python train.py --head_dim=64 --rope_fraction=1.0 --bias="none" --tie_embeddings=false --init_std_down=0.00612 --decay_shape="linear" --final_lr_fraction=0.05 --steps=8245
MLP neurons of a small language model. Each row is named by its layer, matrix (gate and up: input weights; down: output weights) and neuron, and shows model dimensions 368-495. Each number is 50 + 15 x the weight over its row's rms, rounded and kept within 0 to 99. A neuron's up and down rows have the sign that makes its largest values positive.
Before each neuron's rows, "fires in" lists the words (lower case) most often at its 100 highest values on Wikipedia text that the model never trained on.

fires in: "of", "suzuki", "to"
L4.gate21:78 30 55 44 65 39 40 50 54 44 37 30 67 63 58 49 80 35 65 43 22 32 29 50 42 60 59 43 41 35 27 56 53 60 44 39 61 51 36 51 31 53 63 47 55 42 53 30 66 34 26 80 58 47 45 40 37 42 68 30 53 53 51 22 55 70 25 71 27 55 67 55 80 35 71 66 64 77 35 54 29 45 71 76 62 59 43 46 51 50 41 47 62 30 18 62 43 50 40 64 52 37 35 63 57 46 73 37 66 73 57 29 60 36 53 30 37 39 76 48 53 38 60 64 28 64 34 31
L4.up21:55 36 71 48 32 39 66 30 64 75 40 50 67 52 35 23 22 51 78 21 66 64 56 70 63 44 53 71 49 73 29 28 53 53 61 68 59 53 43 59 41 46 49 08 50 54 49 32 56 33 52 74 65 61 30 55 62 39 50 63 80 26 46 55 76 75 39 56 45 28 58 74 51 81 76 72 23 67 57 65 42 59 52 38 57 49 25 41 31 58 69 39 61 33 57 65 62 59 45 78 31 66 35 63 82 50 52 21 57 34 74 27 20 32 55 38 44 29 39 22 46 52 44 14 57 79 41 64
L4.down21:30 46 62 38 56 29 47 47 53 53 59 53 46 42 48 22 58 59 84 46 74 82 66 41 53 36 62 99 65 66 46 49 52 52 70 59 34 47 49 44 70 59 58 37 44 57 38 38 42 45 53 67 34 58 46 26 43 21 44 65 58 45 27 76 41 38 49 44 83 41 46 66 34 62 58 53 53 34 24 30 60 72 37 54 42 40 37 54 48 40 66 46 61 58 50 45 47 33 61 65 38 49 49 44 48 32 32 48 46 37 56 28 32 41 53 43 34 51 39 51 40 49 28 49 67 50 62 63

fires in: "men", "south", "north", "upper", "male"
L4.gate336:75 81 42 55 51 47 49 71 58 64 60 68 40 55 28 70 42 25 45 36 32 32 48 49 48 50 64 51 73 35 58 62 54 57 58 37 48 67 34 35 80 45 50 35 33 53 57 70 20 53 30 46 36 73 24 26 57 71 32 70 53 70 23 65 68 23 61 69 27 47 79 55 64 46 60 15 37 47 40 48 60 29 42 52 29 68 44 46 18 30 51 64 55 56 48 50 32 47 65 61 28 57 58 45 54 41 72 42 28 61 43 43 46 85 59 58 37 28 37 34 51 59 73 49 52 64 55 44
L4.up336:47 31 76 77 46 59 26 28 25 39 39 79 49 55 46 61 61 38 77 64 49 66 73 51 47 68 39 76 59 60 40 56 49 30 64 30 74 49 36 46 38 37 46 56 44 41 38 42 57 29 77 48 54 31 31 47 57 46 74 71 27 59 58 42 34 23 26 45 45 38 56 52 54 36 45 41 45 46 45 57 57 75 57 57 56 65 35 48 47 14 67 47 70 39 64 52 29 40 70 75 52 69 75 48 51 21 62 50 46 32 51 50 43 43 65 37 65 29 44 60 51 60 55 72 61 20 43 44
L4.down336:61 27 51 49 34 56 31 29 22 46 42 31 52 26 49 52 59 71 29 57 37 93 37 79 44 63 56 83 66 38 44 44 59 52 52 66 47 76 36 62 29 47 70 68 40 55 52 44 44 44 65 66 66 78 35 44 46 62 64 66 42 40 63 58 64 41 60 80 63 22 29 35 26 38 50 52 59 54 71 56 48 49 55 33 43 33 49 45 42 66 74 40 77 43 76 40 53 67 62 51 17 53 74 54 41 26 41 51 50 34 75 56 58 48 59 27 52 37 48 29 57 53 69 72 43 46 31 59

fires in: "d", "award", "mr", "a", "jr", "medal"
L4.gate1068:65 78 21 26 52 37 60 54 59 59 57 58 47 47 32 61 49 24 62 25 52 56 61 52 60 30 40 27 49 62 63 73 40 27 29 36 54 47 38 54 56 49 46 23 47 57 58 56 37 51 43 40 49 62 68 57 67 74 65 74 36 67 34 28 35 24 57 71 55 36 33 59 73 92 76 61 52 54 57 52 59 40 45 55 82 57 42 30 60 50 26 48 41 90 40 24 52 44 60 47 27 55 39 40 53 40 41 37 54 53 53 31 61 36 59 63 40 50 37 54 59 26 37 31 46 53 38 56
L4.up1068:75 58 52 32 52 55 23 29 60 65 69 69 34 49 61 46 37 70 89 42 33 57 69 66 73 42 31 52 30 32 41 56 59 28 49 33 54 21 58 47 43 62 49 41 62 31 66 75 40 69 18 62 61 56 59 70 59 58 65 54 72 53 37 27 42 74 32 72 45 43 36 61 69 64 67 56 39 47 71 40 64 44 48 42 73 50 36 56 31 56 41 31 56 49 50 35 53 65 59 48 41 61 18 36 64 20 56 57 49 46 80 48 61 64 53 54 22 55 74 25 44 39 31 32 48 56 62 53
L4.down1068:59 40 70 66 40 60 38 15 43 31 45 76 48 43 47 55 60 73 53 40 51 40 44 24 57 57 23 31 19 42 37 41 40 59 77 56 39 27 48 65 63 62 52 49 43 38 67 52 63 43 59 73 67 27 64 43 54 36 55 69 48 63 65 54 60 60 58 50 55 50 65 66 59 37 72 66 28 55 71 41 51 42 50 54 37 52 67 73 28 45 39 47 45 27 31 60 61 52 62 59 46 58 00 36 51 39 41 55 59 39 66 64 56 48 36 41 49 58 56 42 27 63 41 48 55 75 66 56

fires in: "band", "club", "team", "league", "house"
L5.gate260:37 38 53 39 47 63 52 46 47 77 63 59 38 64 53 48 69 33 24 67 65 66 46 33 56 46 52 75 54 34 67 25 59 48 62 69 36 60 36 43 45 20 52 25 66 60 57 57 58 87 32 49 60 69 59 27 41 72 77 55 62 56 18 41 40 35 48 48 43 47 57 47 68 51 74 60 62 34 69 53 63 53 78 36 36 53 44 54 34 62 23 48 36 62 73 36 46 58 51 42 37 54 57 47 45 53 60 49 79 24 52 55 70 47 41 70 27 72 22 64 48 54 42 63 63 51 56 58
L5.up260:51 44 46 46 54 64 51 35 25 33 30 72 44 67 62 62 48 64 47 61 31 55 53 37 44 58 43 65 35 10 65 49 79 75 35 65 35 43 61 40 48 47 49 45 66 52 38 82 64 56 58 61 81 47 55 30 72 78 64 67 54 62 71 31 50 53 20 42 39 64 43 27 74 54 37 68 41 51 70 44 75 82 30 32 28 55 48 42 52 72 45 57 39 58 31 27 48 48 25 68 37 43 32 27 69 40 57 42 31 25 20 38 40 63 74 59 74 52 33 56 58 69 55 35 39 50 72 36
L5.down260:74 48 46 37 33 62 57 47 37 44 40 35 51 38 50 57 36 62 40 40 38 71 47 37 43 40 50 23 44 36 69 54 59 63 48 43 59 63 76 68 52 72 33 58 58 58 32 50 23 58 46 41 83 33 51 65 35 68 42 62 40 83 66 60 60 55 45 57 55 36 68 45 52 67 34 63 62 24 64 25 26 57 52 39 51 63 52 43 28 61 43 65 53 47 51 66 50 61 41 52 56 56 58 64 39 51 43 48 23 70 34 25 39 52 68 29 67 28 41 71 47 30 47 55 54 57 49 34

fires in: "c", "d", "mr", "jr", "e", "etc"
L4.gate1392:55 51 36 52 64 72 70 38 40 59 56 54 25 21 31 73 79 62 49 41 48 28 64 29 41 44 34 18 67 71 76 53 58 43 40 66 36 37 67 46 61 64 26 40 70 36 33 40 66 19 63 50 69 67 72 32 52 69 33 66 44 46 35 41 39 35 26 79 42 32 26 62 75 59 69 48 52 38 40 50 69 52 73 58 60 56 38 36 63 32 58 60 43 30 48 40 67 64 33 50 60 50 53 59 28 51 62 61 42 54 43 41 56 22 39 47 58 47 55 55 58 66 72 49 42 48 69 73
L4.up1392:22 50 36 70 43 83 59 28 33 48 37 63 35 40 40 65 48 63 64 51 23 68 69 43 51 80 19 27 44 55 57 33 63 71 21 52 25 36 47 29 54 57 68 55 58 51 45 49 52 35 44 53 87 50 36 72 31 63 36 64 48 20 60 28 52 52 56 41 29 72 54 69 64 74 47 46 42 62 33 73 42 48 48 45 54 54 75 26 51 54 58 52 42 32 70 50 29 57 70 32 43 57 57 40 58 39 44 53 37 49 53 56 32 53 47 38 44 62 73 55 24 63 62 41 77 68 44 79
L4.down1392:32 37 58 52 58 51 36 51 29 32 48 49 62 65 77 52 21 61 47 66 29 68 54 39 68 56 25 48 36 45 29 45 63 42 36 61 27 37 18 46 59 46 87 59 54 43 69 46 54 59 58 65 88 19 18 60 35 73 52 63 38 46 54 58 50 60 79 38 40 59 57 52 61 50 50 43 52 60 51 60 40 62 24 42 42 24 72 55 54 51 57 52 52 50 43 53 41 54 60 41 55 50 25 46 57 46 38 24 53 33 58 29 46 58 57 34 26 72 52 73 34 60 37 50 83 62 58 63

fires in: "station", "version", "band"
L4.gate196:53 71 78 74 37 58 62 45 46 45 57 48 77 51 62 26 42 51 55 53 81 80 58 26 56 42 50 40 62 34 52 52 50 49 51 63 48 32 73 45 41 33 61 64 38 60 49 25 58 60 75 69 54 61 64 25 56 34 33 52 35 71 43 35 63 80 35 25 57 26 58 39 64 54 52 00 36 57 46 71 64 31 69 36 50 50 53 27 47 69 69 14 26 48 50 57 29 79 56 50 34 59 24 63 23 52 34 56 70 31 62 52 54 41 61 44 26 33 08 35 46 48 43 72 65 57 62 77
L4.up196:54 64 51 56 51 62 76 76 42 48 31 41 47 38 56 51 30 71 44 39 62 63 47 54 68 36 52 55 45 71 34 57 58 62 42 65 39 57 73 44 48 63 40 30 70 46 52 54 55 75 41 61 60 38 36 66 61 37 51 44 65 46 52 50 40 82 33 45 76 29 47 33 29 25 27 27 41 37 49 48 51 46 58 48 31 50 81 39 67 74 62 28 22 45 43 44 20 61 19 51 15 55 26 51 38 42 65 26 34 33 59 49 47 44 46 71 70 75 48 42 51 53 40 63 75 54 62 56
L4.down196:73 30 30 49 78 39 43 63 50 49 58 53 46 45 54 64 38 56 09 63 17 38 40 72 63 35 54 46 55 60 64 47 56 57 28 33 43 63 21 50 66 65 35 15 50 44 52 61 39 38 28 61 71 24 44 52 57 44 69 35 75 48 31 68 21 35 60 64 35 52 56 44 46 36 30 92 58 25 27 32 59 27 53 32 58 55 56 38 58 40 67 66 58 48 41 48 64 20 18 62 57 51 68 44 42 57 51 31 52 56 50 52 56 66 55 41 63 57 72 67 50 40 44 61 49 49 45 14

fires in: "of", "1st", "is"
L5.gate492:50 60 40 53 39 53 32 47 73 58 70 58 59 52 18 68 58 41 37 38 55 60 42 73 55 23 36 49 47 54 49 62 24 43 74 25 68 63 64 35 48 57 45 50 44 64 84 81 61 43 53 74 71 87 44 39 49 52 52 33 57 31 28 52 71 49 68 88 36 39 61 45 36 23 54 47 36 50 58 35 29 37 77 39 68 50 40 44 71 50 53 41 56 42 42 54 49 54 70 56 44 43 60 40 43 66 85 32 69 53 52 48 83 27 28 32 41 66 43 70 38 40 39 70 74 49 56 32
L5.up492:53 31 74 37 41 52 54 56 67 30 34 73 39 36 59 66 34 67 48 47 24 48 75 35 46 62 50 30 39 56 60 28 64 46 73 49 37 48 56 45 49 52 73 32 54 35 62 50 64 46 30 66 21 70 55 64 55 35 51 50 41 35 37 56 73 67 52 72 41 69 55 57 58 42 68 53 56 43 54 44 37 25 55 58 21 16 40 34 56 26 45 34 54 50 71 38 33 53 43 43 16 44 46 77 26 48 68 46 56 38 28 61 31 37 67 45 46 52 70 41 61 40 45 21 68 89 46 63
L5.down492:37 62 37 40 38 24 19 65 38 67 63 20 49 64 45 44 61 54 55 44 33 70 40 50 38 42 42 66 21 30 71 33 33 49 52 32 54 61 71 32 25 35 48 54 56 42 48 58 64 62 33 71 77 45 45 47 33 53 69 65 48 48 52 44 33 56 72 31 39 42 53 48 61 48 58 63 50 38 48 65 34 55 58 52 33 74 58 34 75 76 90 49 55 60 40 48 50 49 64 65 48 44 47 83 69 60 60 68 30 23 36 35 38 29 35 55 39 74 38 63 60 32 39 57 46 58 58 45

fires in: "out", "began", "started", "stated", "announced", "launched"
L4.gate1318:47 53 23 55 25 47 80 35 59 44 50 48 58 37 19 29 53 32 62 40 57 41 59 45 26 37 30 78 63 64 54 39 75 28 45 59 62 26 43 70 46 71 64 37 68 56 45 69 57 65 55 51 67 46 58 41 27 62 61 31 23 44 47 37 49 26 59 17 39 49 49 66 54 53 42 31 52 36 52 70 53 67 35 43 42 54 55 48 29 46 48 30 48 50 55 36 32 51 43 41 63 48 59 73 55 39 32 31 50 25 59 48 46 41 45 57 67 50 55 34 76 63 47 58 59 41 45 35
L4.up1318:58 32 33 56 66 55 43 65 58 74 45 54 20 48 62 73 53 36 43 23 71 51 49 50 22 54 59 64 57 44 23 54 39 69 27 72 36 64 58 33 86 63 45 34 52 52 24 48 66 49 64 67 61 63 64 32 53 42 60 68 45 76 41 70 59 59 43 66 67 59 41 41 49 48 54 71 46 52 18 52 48 27 54 52 38 32 32 25 40 67 32 40 54 67 34 25 84 33 43 66 62 38 53 25 62 76 47 42 58 37 28 56 39 34 53 40 46 44 58 57 42 51 38 32 57 47 61 47
L4.down1318:65 35 40 58 47 53 56 42 66 46 61 51 49 46 29 06 35 69 54 43 45 51 60 49 28 09 38 55 48 19 52 26 36 51 40 76 47 45 42 75 49 53 47 42 61 46 72 64 28 66 53 66 64 40 73 51 63 35 52 38 45 67 34 32 60 33 33 59 44 39 63 42 63 58 50 43 55 47 38 77 50 46 54 36 53 61 49 32 55 29 48 60 41 50 54 87 62 45 40 25 46 45 45 42 23 47 35 40 64 39 18 72 57 70 51 55 64 42 57 40 62 23 65 63 34 47 29 27